{"head_dim": 64, "positions": "rope", "bias": "none", "parallel_block": false, "optimizer": "adam_variant", "learning_rate": 0.00131, "warmup_steps": 471, "final_lr_fraction": 0.0, "max_seq_len": 1024, "dataset": "wikipedia_en"}
MLP neurons of a small language model. Each row is named by its layer, matrix (gate and up: input weights; down: output weights) and neuron, and shows model dimensions 128-223. Each number is 50 + 10 x the weight over its row's rms, rounded and kept within 0 to 99. A neuron's up and down rows have the sign that makes its largest values positive.
After each neuron's rows, "fires after" lists the tokens most often just before its 100 highest values on Wikipedia text that the model never trained on; "fires on" lists the tokens most often at its 100 highest values on Wikipedia text that the model never trained on. A number after a token or word is its count.

L9.gate108:38 48 52 72 55 61 40 45 57 44 64 40 46 48 46 41 50 43 50 61 56 42 32 69 57 55 55 37 59 40 62 53 51 60 50 41 55 50 55 48 57 54 46 57 37 47 40 47 49 52 54 35 54 72 36 58 65 43 31 58 37 45 36 57 56 45 67 54 65 51 45 41 50 51 59 46 55 45 30 44 43 55 54 56 46 68 59 34 57 57 58 52 48 57 47 58
L9.up108:55 64 64 64 43 45 42 55 70 53 44 56 33 46 47 46 61 49 46 60 51 44 54 51 69 63 50 49 57 49 46 54 54 47 42 45 48 58 55 45 44 75 42 51 46 51 46 59 59 48 49 48 49 72 38 67 57 37 40 44 57 26 55 37 39 43 51 61 49 50 46 61 69 52 66 38 60 39 40 44 37 58 47 44 70 61 70 40 50 54 57 59 45 46 57 63
L9.down108:47 47 47 56 42 45 52 64 55 38 72 36 47 51 49 41 60 51 45 70 47 34 44 61 45 56 38 60 56 54 55 51 42 44 58 50 34 48 71 41 54 47 52 36 58 53 49 64 67 55 44 45 62 53 39 72 48 43 50 47 49 40 59 67 63 33 58 55 53 50 35 59 55 40 56 54 50 50 42 43 41 62 37 50 51 54 42 34 46 65 60 36 58 46 40 56
fires after: "\n\n" 94, "\n" 5
fires on: "=" 100

L7.gate79:52 39 51 60 63 49 50 56 52 57 49 36 28 54 47 61 56 61 46 59 51 33 43 68 55 55 44 19 52 59 55 56 40 54 53 55 61 48 52 40 62 63 38 76 42 64 51 51 65 42 58 39 59 37 53 78 54 41 50 48 57 38 61 47 58 38 59 56 47 54 36 62 47 49 37 55 56 54 48 49 65 44 38 61 67 56 42 52 44 31 50 55 53 63 45 39
L7.up79:47 62 45 57 41 56 38 50 64 33 42 49 56 42 51 52 48 45 36 55 59 46 52 53 59 45 34 59 54 42 43 57 38 34 44 51 30 54 57 44 32 49 37 46 56 61 51 49 34 31 42 55 58 70 54 50 42 36 41 59 47 43 37 61 47 59 48 38 49 50 49 45 54 53 63 60 30 39 28 68 44 44 65 49 58 58 55 49 63 50 25 42 51 52 50 46
L7.down79:50 52 51 59 39 40 54 50 58 30 60 48 48 59 59 61 56 54 40 58 49 50 54 67 69 42 34 55 49 39 46 60 40 39 66 46 35 55 82 44 51 64 43 48 64 69 53 41 51 42 57 45 78 50 43 63 56 54 33 61 45 46 47 62 56 47 51 53 52 44 57 54 54 47 55 51 57 48 41 47 38 45 52 43 56 52 40 53 61 55 47 63 19 58 63 56
fires after: "\n\n" 71, "," 29
fires on: "=" 71, "97" 6

L3.gate93:54 59 46 51 65 52 76 37 63 40 44 57 46 52 48 56 77 48 51 47 62 50 62 46 55 40 39 55 62 54 45 50 36 62 47 49 42 27 39 59 50 59 34 57 57 59 42 67 46 57 41 47 57 34 47 47 42 52 63 51 53 52 36 36 48 40 48 48 32 54 33 48 60 62 82 51 46 57 60 39 50 41 72 55 62 59 46 33 49 59 49 57 44 53 47 47
L3.up93:60 63 51 30 43 49 27 67 44 42 58 51 59 55 57 57 51 55 57 54 41 43 53 51 43 47 46 50 57 65 19 45 34 24 49 38 54 35 52 49 43 48 51 44 57 51 50 61 31 48 51 48 56 54 33 48 44 36 39 33 39 63 45 33 50 28 28 52 53 53 44 40 52 38 76 43 35 47 46 56 49 34 58 65 59 46 55 68 53 43 57 43 38 44 39 54
L3.down93:67 60 42 39 38 46 23 27 59 50 46 36 69 65 42 47 69 51 46 62 49 45 52 51 57 44 47 35 59 76 58 51 47 44 33 50 65 64 51 53 65 59 47 54 32 39 41 52 38 58 55 34 39 52 41 53 42 41 38 56 37 50 33 61 58 51 48 52 45 40 48 43 55 45 58 43 35 33 52 51 48 72 52 61 55 53 46 57 55 35 29 43 30 45 46 62
fires after: "." 28, " he" 13, "\n\n" 11, " He" 4
fires on: " 1" 18, " was" 12, " After" 11, " before" 6, " until" 5

L9.gate163:33 52 53 54 43 57 69 62 31 52 40 64 45 66 44 25 57 67 63 37 61 43 65 51 51 60 33 45 43 64 50 29 63 54 54 52 70 39 42 52 65 42 52 38 57 39 41 57 49 35 53 38 45 40 56 63 45 46 51 63 49 53 53 53 54 60 55 51 45 28 41 55 49 55 62 45 66 46 55 42 45 57 63 67 62 47 39 68 54 44 52 61 63 67 39 44
L9.up163:53 46 48 45 23 52 51 56 51 73 59 46 53 46 40 42 43 63 72 36 40 56 57 57 57 67 37 56 44 51 43 42 48 46 48 36 40 55 58 50 60 47 46 40 45 58 53 64 46 49 37 45 46 33 48 59 63 42 80 64 43 31 36 48 58 40 61 44 35 29 46 47 51 44 51 54 49 52 58 42 41 43 59 46 43 59 51 60 61 60 43 38 49 53 71 51
L9.down163:54 35 42 61 58 39 49 40 55 59 56 44 38 60 43 36 41 54 30 41 40 61 42 48 66 23 28 34 45 50 48 58 60 35 46 47 59 43 48 56 59 48 61 58 48 51 56 45 57 45 51 27 43 47 37 27 46 50 46 50 60 40 51 37 60 50 49 46 51 35 55 44 45 36 53 44 51 51 54 43 53 67 52 52 47 48 50 60 47 43 59 38 49 55 61 65
fires after: " he" 16, " He" 14, " she" 8, " has" 6, " who" 5, " She" 5
fires on: " was" 85, " been" 7, "-" 5

L9.gate317:41 56 44 56 48 40 60 46 37 33 50 39 46 65 58 62 48 45 47 54 46 40 36 41 56 54 51 43 55 46 42 45 53 44 61 49 42 58 40 43 46 40 37 42 60 42 45 49 57 41 59 54 50 52 55 41 64 37 41 58 35 39 36 40 44 33 52 51 51 61 47 61 53 30 48 59 43 48 58 36 50 49 55 31 61 58 55 53 46 36 34 49 40 56 77 67
L9.up317:39 54 41 62 46 58 40 66 48 60 47 57 51 39 49 60 53 50 63 40 71 62 48 47 63 57 52 42 54 48 53 59 49 50 46 33 52 38 38 57 49 75 52 47 33 46 35 64 46 39 63 57 65 43 46 43 44 52 54 48 59 44 53 40 65 37 45 48 56 62 68 59 49 70 61 53 55 59 42 58 50 47 30 48 58 58 69 52 48 51 66 46 52 52 51 53
L9.down317:44 42 36 44 62 37 52 46 43 34 51 61 26 40 63 49 37 31 35 38 51 41 36 69 54 55 49 45 59 57 32 39 57 51 38 46 51 49 68 56 35 69 53 32 57 49 49 52 55 53 59 58 59 74 37 50 38 37 47 52 52 54 53 48 49 39 54 66 47 58 49 50 52 45 47 54 54 43 60 57 51 58 54 50 49 61 50 41 54 48 57 37 56 44 37 53
fires after: "-" 58, "\n" 22
fires on: "-" 78, " |" 17

L9.gate187:62 58 64 52 50 51 52 54 50 47 47 51 34 44 40 42 34 68 69 40 57 46 31 47 54 47 50 31 45 42 50 51 59 67 54 49 51 45 42 57 56 66 37 47 48 61 46 61 46 47 45 56 59 65 51 48 48 53 46 52 41 47 52 51 46 55 63 54 68 19 56 55 47 54 56 55 45 53 65 36 43 51 47 38 39 65 45 52 30 64 53 35 59 52 50 36
L9.up187:57 67 58 32 49 78 29 42 59 49 44 50 35 55 52 46 30 39 33 49 20 49 51 50 62 53 47 52 61 44 64 55 46 32 48 45 43 62 62 50 53 62 75 54 58 61 55 49 57 44 36 56 51 59 30 55 49 42 44 57 65 42 79 47 50 44 31 40 39 33 51 58 43 55 46 56 46 39 58 42 57 46 52 41 52 46 50 37 38 40 51 51 37 45 36 57
L9.down187:49 47 50 50 37 38 50 52 52 59 55 51 52 56 55 49 59 18 44 63 42 37 45 69 60 50 53 57 76 58 50 62 41 53 58 60 48 31 45 55 61 45 46 52 41 47 60 36 44 49 48 54 54 41 55 53 67 51 45 68 19 49 30 51 39 47 51 66 56 66 60 45 50 60 63 58 64 54 41 49 53 48 41 42 41 31 54 48 63 65 51 54 74 42 61 60
fires after: "|" 44, "\n\n" 12, "\n" 4
fires on: "," 32, " 5" 15, " 1" 9, "|" 9, " 2" 8

L6.gate223:60 51 52 50 52 38 40 46 41 27 45 54 56 47 50 41 53 54 41 63 46 52 50 36 55 60 47 51 53 50 56 26 48 33 31 53 64 71 41 46 40 39 58 58 50 51 52 45 49 55 45 46 45 57 49 54 51 34 47 36 51 45 59 42 34 43 39 69 46 50 46 63 49 52 48 52 35 50 46 42 50 37 53 39 61 57 44 37 61 33 47 33 32 32 63 51
L6.up223:43 47 44 47 42 45 49 39 59 62 51 62 44 47 52 37 46 36 34 54 46 50 56 52 54 47 46 51 47 54 55 47 46 35 43 56 34 58 62 59 44 30 51 55 56 50 48 74 41 60 41 44 43 36 48 51 54 62 54 43 36 48 49 58 43 49 25 66 57 47 57 43 33 50 40 44 35 46 48 43 60 65 52 44 51 35 44 43 68 58 46 42 43 39 41 32
L6.down223:41 59 61 47 46 49 67 53 58 49 60 45 53 32 55 43 53 53 53 53 49 56 48 75 67 64 49 37 38 54 54 51 49 48 67 52 53 59 52 62 53 51 47 45 39 32 53 48 31 37 53 59 42 33 55 41 49 83 41 46 34 49 35 78 45 46 52 45 58 49 39 24 46 38 59 47 66 40 55 46 63 58 37 46 48 40 44 65 51 67 56 46 62 59 43 48
fires after: "\n" 48, "," 5, ":" 5, " (" 4
fires on: "-" 48, " known" 5, "van" 4

L9.gate111:48 51 48 58 30 59 61 49 67 42 49 34 53 60 43 40 50 52 49 55 63 56 65 52 34 57 49 57 48 34 26 38 60 49 43 53 48 36 61 68 55 55 48 39 52 63 52 69 44 44 43 42 62 47 55 72 58 54 57 53 59 42 57 55 54 60 70 51 62 56 38 29 54 38 48 58 53 40 38 46 30 46 39 65 60 51 44 52 43 38 37 44 43 56 52 48
L9.up111:40 28 52 60 56 44 39 41 64 30 38 41 48 49 44 61 68 68 40 64 31 46 46 54 53 44 63 42 44 39 65 53 49 47 51 51 49 50 51 46 50 50 53 58 42 55 66 48 46 58 54 57 58 56 44 47 67 47 33 43 50 31 45 45 47 46 39 58 50 62 33 68 60 35 52 72 39 43 36 41 43 55 58 35 57 48 71 48 68 49 59 48 50 52 55 43
L9.down111:36 57 62 56 37 62 58 42 55 46 53 37 51 48 51 48 53 57 44 56 60 69 73 49 44 53 50 50 35 37 43 38 51 38 44 48 40 38 65 57 48 46 40 37 39 58 58 58 60 38 42 46 53 53 57 70 63 41 67 57 65 38 53 65 43 57 41 49 56 62 37 40 55 44 35 61 54 43 25 52 38 59 46 61 48 70 54 60 33 47 44 37 46 54 58 47
fires after: "\n\n" 100
fires on: "=" 100

L7.gate74:60 56 43 54 41 56 52 48 45 51 54 46 60 37 57 36 57 43 44 46 54 52 50 51 44 66 46 68 51 55 30 38 67 26 47 59 53 50 30 58 69 36 44 35 53 52 43 56 60 36 56 57 51 48 48 56 51 42 38 53 46 56 53 45 36 48 49 54 44 58 45 42 54 54 58 61 57 63 30 57 57 58 67 17 60 33 58 45 63 45 42 52 42 51 81 39
L7.up74:48 52 51 38 60 56 36 42 48 53 32 51 44 61 48 55 61 33 61 54 43 54 49 60 31 50 67 39 53 50 50 47 45 29 33 48 46 70 51 52 48 47 49 50 55 54 47 65 45 46 60 43 52 73 36 53 47 61 27 63 36 47 54 68 42 52 54 49 57 35 55 51 34 57 45 52 60 45 42 40 55 57 42 52 64 51 55 33 49 43 44 39 34 37 76 43
L7.down74:23 45 67 71 47 64 34 46 42 55 48 58 64 53 49 54 41 36 50 49 50 52 30 49 51 47 40 65 51 37 48 58 49 46 48 36 39 58 52 52 55 49 48 41 53 49 46 58 33 59 46 53 44 49 58 41 52 53 48 62 38 50 58 60 52 62 39 53 51 58 48 62 40 62 46 63 53 41 40 34 45 45 40 56 61 58 41 63 43 36 44 39 46 27 40 55
fires after: "=" 37, "\n" 15, "CC" 5, ":" 4, " |" 4
fires on: "=" 48, "-" 17, " 29" 4

L9.gate89:58 58 39 68 51 50 64 57 22 56 44 46 45 38 74 54 57 56 44 41 41 52 58 36 53 51 66 47 70 36 29 43 55 58 48 52 55 65 47 42 50 50 46 39 50 52 52 50 44 35 65 48 65 34 55 66 62 47 52 38 58 43 47 45 45 63 66 56 43 61 50 53 46 44 40 61 42 38 50 59 33 41 68 36 55 49 29 40 36 46 48 42 46 54 72 56
L9.up89:34 68 34 39 46 61 49 39 53 39 41 55 44 61 77 56 58 42 41 54 27 44 48 39 34 51 63 57 41 37 44 44 28 48 48 58 45 59 60 43 54 32 40 58 57 48 49 44 35 48 42 39 51 54 44 46 41 59 54 54 44 46 50 56 35 33 42 60 56 44 64 57 58 50 43 57 60 46 42 51 41 62 51 47 41 65 66 59 43 63 61 53 29 59 50 69
L9.down89:66 28 42 27 43 49 61 57 57 55 57 54 56 58 51 49 59 54 49 59 50 57 54 59 44 58 40 53 52 59 47 59 60 47 53 52 31 17 59 45 44 64 71 53 36 44 46 56 38 65 54 37 58 43 56 43 34 58 56 51 62 47 54 55 43 56 47 41 47 50 40 47 38 30 56 50 46 60 54 60 58 63 45 40 52 49 46 49 60 58 61 43 66 54 49 53
fires after: "  " 38, " (" 8, "{" 5, "^" 5, "\n" 4
fires on: "|" 39, " |" 8, "2" 6, "{" 5, "-" 4